From a checkpoint of a small transformer trained on Wikipedia: 13 layers.
MLP neurons of a small language model. Each row is named by its layer, matrix (down: output weights) and neuron, and shows model dimensions 256-383. Each number is 128 + 24 x the weight over its row's rms, rounded and kept within 0 to 255. Numbers have three digits each. A neuron's up and down rows have the sign that makes its largest values positive.
A block is one neuron, or neurons of one layer that tend to fire together. After each block is what it responds to, as a language model described it from the Wikipedia text at the highest values.

L3.down433:119126114118224118150127118128094125116134127127128134090131128080083164133099159115133140112115119118106143139112117154133112129163155115157095149123109093162139128125086139119117138125142140114130127121162128129133149106170160085115139142162158127137154156118118126125063132140129104166172122131110123121138136131143133163157109113148124142126130086121147137097154076132106127131135
L3.down448:127123120144144104127139150070099086137099121108145064144099129091151122153083137122119136088158073083099128106124156077134124140123122093126122099119092107128133116134138152149155126097156141104104090152146096104129093119113096148186146160113165137114158155112138103128149131138127142122132134144122184168154117118073140112157138106091103142141097089104135116117126147137108105117145
L3.down626:127099139109108194113127147146099065120144111139120114163132137115143115125097096148119136175094141146158126168157133108144151132159159124160131150166108134133115103154132154098128144123138175104130087130158061143104151105113160112092130093101154123113138117136153114104089106132093133128117084071144142171119145110108175185146118121120120105132103105124119164145175117141121122148137
L3.down821:139148098165147118126123109145112082114119114110137144116152108143167110128122162151128162106105136140099129138126135157080114121147115159126145105159154093119109146110139135137126154123114117143099097166115147112117134168113193141160171140141159121076129172131070102145156111103131072135140139123096176149137128094111102144117124122099088124158088136113140079129142126185103122132114
Stats table cell separators

L10.down185:093111099117148136164096134151097119125108175154098132123129134142092132122154169141116166115143118144157122079092103119095113125111102136114157133161129097148095125102142153129131182137134117118115158128108160113116100040098128132145125102088142086111092121159107183104104153131155110109143128133098101132131115146084100161155127137157126099123113139131122126128161116148138104108143
L10.down389:146115123122119125135105121105118122160140130158142129109149156124145161126151140102151117138141122140159121134154186127168111104138159119140117122108117154101094154125143139163157133124118107063142114169151198127121127115091142117101124126148132141106083106091120097120098142123134139189131115161167144115122108146118114150120110116116110128108152118115149153127051160065125160138121
L10.down402:086115131126136123155092147165138156172107104141114054177149118101142120126119106094121131131085121205132114124120118114159128179151091146108100134157148114098096134134110178084143126132089099188180104108128135094125118147157132167149155149129104131106131097084130135114111119134129176121135123147142169147106134135139139118130157117156082113134154113169151172100100096124117105129132
L10.down678:129132152126125150145099122111121124134127124137122122135117108164125125111106109175110141146188093119130136128116140126142138136169136185096165137144138144112103128130143143142096108122124124182146100139131133114141142108123132136144165133172151139171100170121113113103180120120157114122190132122115124122108124148151105111113130126153134137138127161136185175139127116138121112178175
L10.down880:146087101120109142103136150133132125115125123127132142129120122118074128167091106098138179090102109119104128137150119130143105130112131093106091142125151135079121172147129147139111104089105117151139143133131179130108097131113142157154115157167093098200135144066118142134129116134135122114115114113193132144108109102099091149154130134131128093112151112137153147142126108131134140162152
L10.down885:114136138110159128115138129156141110122117143150066146150165120149118159129136104118122174094108093119145106101065130104137109114136118110100128126152123121117122115127107093134166169117128124158141088135098158129149165122128168147166159140114110123123081125112109136126133095152109123102146145144150112120149098125128099099118137134125112127116151112145139127102097121125123131118109
L10.down893:157110141110132200128127172127128132170164170134153104161130127176111123103150140112095100152143134167079138163180149118147129111132122096148180119140161149131130118138175119110117098107131169097144078118119098137136081169120128140116147104110134135139153120109098110121136159098110144091140130134126134100105146111150078135126123119104117135118143145132135108128126134124101146147164
L10.down928:141128126116139182116083100162169154129110164146111126125098093111145137153132139116157162106126115112143131115091137141124121154128097124143120115164168152103140115145118139133118117127116143126112130087100118133140134130101089181145126085120080137129166135144142128107143168132177149143171086140147133140164111130146153116150150144127106135118117110138146121148159096101114132115131
Article subject name end

L5.down24:153180163087144111109138121123111145148134116118146099109108140084144118160109145127117125113123134110111142146168131098126137130146099113121089169151099131085161146113097119093124088104137103081120101104123132079104138122155117172154131167168103165142092124117092141130108093102126108172124120155132117121111096094109111150130128143128127144147088145120135130100160147185121159103153
L5.down650:167135126116154122088147104110116167135115134143120152116131117081167115129126146183140175118121134080160130138113160122169154129102118135163151143114116125129145143172138112104137105144151136127080084113114116127128185149153099170130119120111164154117064078089123157082117112115126102144122101113140124160096103135117095160150119141100107122142106165134111136104147158126101093125134
Surname-final subword pieces

L10.down20:116100148143129110154153165145103124143119161114117122106157071079100168132137087112147174135141136088145090107136158136106138113115124116104120138110097104102154103095134078147147158120107148113126102111097122137143140129115108131105108132112147088121163141123108097116111181095179141148118146117131124091130180124121158134116121101129104117144079174118123116139108083126117124139108
L10.down64:114128192130124196173154145106142145173172126145120136120136132120141123063140094097143130144093125071103136129151126151132135138139153157086123150118140175112136167102143144177127159104148130133151172117113122157136108087154146134122111143150108158145127134132152128112114107125177126154133137140155116107134091156147057155102129062151156106112147158126127144147120085110120141132170
L10.down270:107125120126116154168124135098122141107093109139115096131098125127113126101162099153147164135140129104160100146102145155164117141120113125107121137132122151128161111149138124120108107111129122139153127129097106083112129124177079094124136109096136118105139139148112141148108198151142111144113108105134142116161142091121093127119127094140170159132123190127145098126145071125098160087082
L10.down339:102108121102096113120153128101124152102164147111124141116146131130086183119116175112150109109172144120156129141119150111142089159116073145095121114174121101156101130134124110136145129132149133115129136143133146125150144155143104129117098097183139155112160120146117130122142162084104154151166129121148127116151069111120124133176113117121149119128128151111141159155141117108115125105068
L10.down507:121093157114142140140118136103130143141136152152108090164109065137119156101124174132114148108098142118159143111132153176121083141100092133129108101124121153104098170126137120164143152083104155108127177095113148079150129125098130121118129180101138114107086165122107106127176125116157136139131123101130135122100109063145079148111164189145132153112081122099097140074166206139114117112128
L10.down635:109177122123129111196122126105098128107131098124178101086114120165086118100119160135172082119066128114141111110099145086151068159134126144113134118126099122110156127159078123108131151152162096116150130105161147133109115103162104149152158128149142175112136128103160151166164131120163108173094143155087106107168176144100145101123113106155108128131129145098133058146160115143150125130112
L10.down840:082139139164169085064091110065123093095123088154094120136142092121164113125121066172129157136090145187099158100106104140137080125111140128139131112113142121171104086146155144098114118134175145121122146160126131110141113120149163131158101156092100159122146123115180060092106078113136125128102124144120092133112123101101123147132108066123112100144141123150126104120135113102097120120157
L10.down910:090130127142105091120117158147145142161105122104151121111139112132100135107143131095130104085108170139149121123143128096148159146169122148168135113131102125135089158093125112091128117129143068153168102115103101139145148161137126062153132077182140130168124138106148112117115120071092161082119122140142132128089162108129123116131106158099155141095126149131151142112103105164142115118138
Geographic location nouns

L5.down548:163118088141147176121081151149118123137126132170167145124115119156102137099138134130183107182134138104104162096120126151120108121109087131131138139141171110122118124137134137118116172115131154100083137122124151140103135104136156136176142119146118112137102124110100121142128115185097101126087080130085102101199109089160139129132126089116140101126140109110118095096148124152123096156132
L5.down891:146183119127152124139141119128039127131118150140104141107162094106126157118126099127126154112140103162169113115117096134166139120169171141140120114105104104125119147159137126123119105156126152122152150168104139107129112135127123131108149131162076122132161143124069150105119105140107068106134125136127132161119141112132137104110160125161158136134165145128147125119132140166172118149093
Stats table cell separators

L3.down250:181145144131100151120106130132139165141177140139119121119133136103158132141136159119142113102131191095135095096144164145097105093155132139127126142116152129116099136114133130126126157121145130162104123130131109116091075124108097139122105114130096167088105156138135117124076072086137146141129099110103144101124147142154147158158127115091119173130111124167139102124120138148091118172137
L3.down378:114151150134139123072136143114142131112170091142138165147107104085106159135087119156130119133173147119142123159124151147135094147125189171134105134115119120137124117122123119130112091123114127153108124115151145156100103107136111148110163133150085151144125142150110124112108110143151166146083139151124117123131079123154150151137148111095132136145187133118163134104120124127130120092103
L3.down884:168118117135120101069086110155119140183091171089138139128134096172128124138140124127136124162095130138132097119088141159107127114168107146128148125110129155091146121103138133123140117161134119094145153118153123169156178102062131128149166141100118079125113115125159103102138097155165098106142128132160162134152084122082127141174199131135096155149160124132134155159145149135133115152139
L3.down1005:144100131103100167135139107120111096100141107136167094116123111135104158133167144183146142129094152127123136122122159096146129131163105147099150131123157114099108154140127099109144145130118137106081091144076156100088131168154119119123147097179110101138111110102123118101100099091148114128086102167168115204137148128118161128107148119101091133160112107100133136094129092103142141113186
Word-final suffix pieces

L5.down608:126119143117125123103130114133102110169133150100135108106085095133130128135182210143145153085160160110167092116114100118168137115127117135125140146175131105115122117156099145155082109153117159104148151122132109125125138168108102138127086111133163153128122128130100121149098127112139103112145174109109151124103126137124144120134126147107143127088117136160139122131164076127138164124149
L5.down1004:125140120119116127135153130118081164171114138131110066096131154090121083171140141169176142104104106132142113137104106115110104127138133140092147164150120134125076140165148107126137124170138133146162110154102133146137154173099104147121150102103132114138172117115149108151151122134113143131119179126117124077116184159133133120125070154097148158122132122135150144142144120137147133094153
Plural noun endings

L3.down30:122131159137109126123110138121090151089145097108094121138167142107123153112105156157120132101088126129146165143081103130122121077158115174125101141142107101142107131111130127148127129145167145150153103140122136141086111128084113138161097099122096117147104135139109087116136108114100110150090137126093128112115133125150104121166112091097131099149071108147119165089152168135126159131129
L3.down588:107136152156080098095138167161123150160134154113095129151112128150138152107120120104135160105128135125149117170155157110096095129120147116168107133179132100127105120112148116117146110139145131160169167152122117128128096094161104120126135135133151158167167101130159107090148122111166108117139114165107155112132126115131127099098117115122092164126076144111170116109139109131118109118131
L3.down590:094171109139144143119139125121121157162157137106123144095080114172081149137140182116204147128105123138094133104100091115132124116142130146149097120169126141117138128101146096127121120108117115140116157153157147155139163098106138112126135104120126098131127128104137081114085142134126150138141143084119133132101122134111133140102137115108137135111097148114129139133171164109139132142164
L3.down627:113119182075142103130136152121127122095142124096145123087137127144150104111151136078118112121139161088141160166104165096135109137110122099096133112090140058124095140167095124148135126119150119153120121067125183147130095144083137153105128103098144099098136139104130108088125177147117120089113127128153146086081107108141137114169100117140136123147100139147147110086169137077118150116135
Compass directions and positions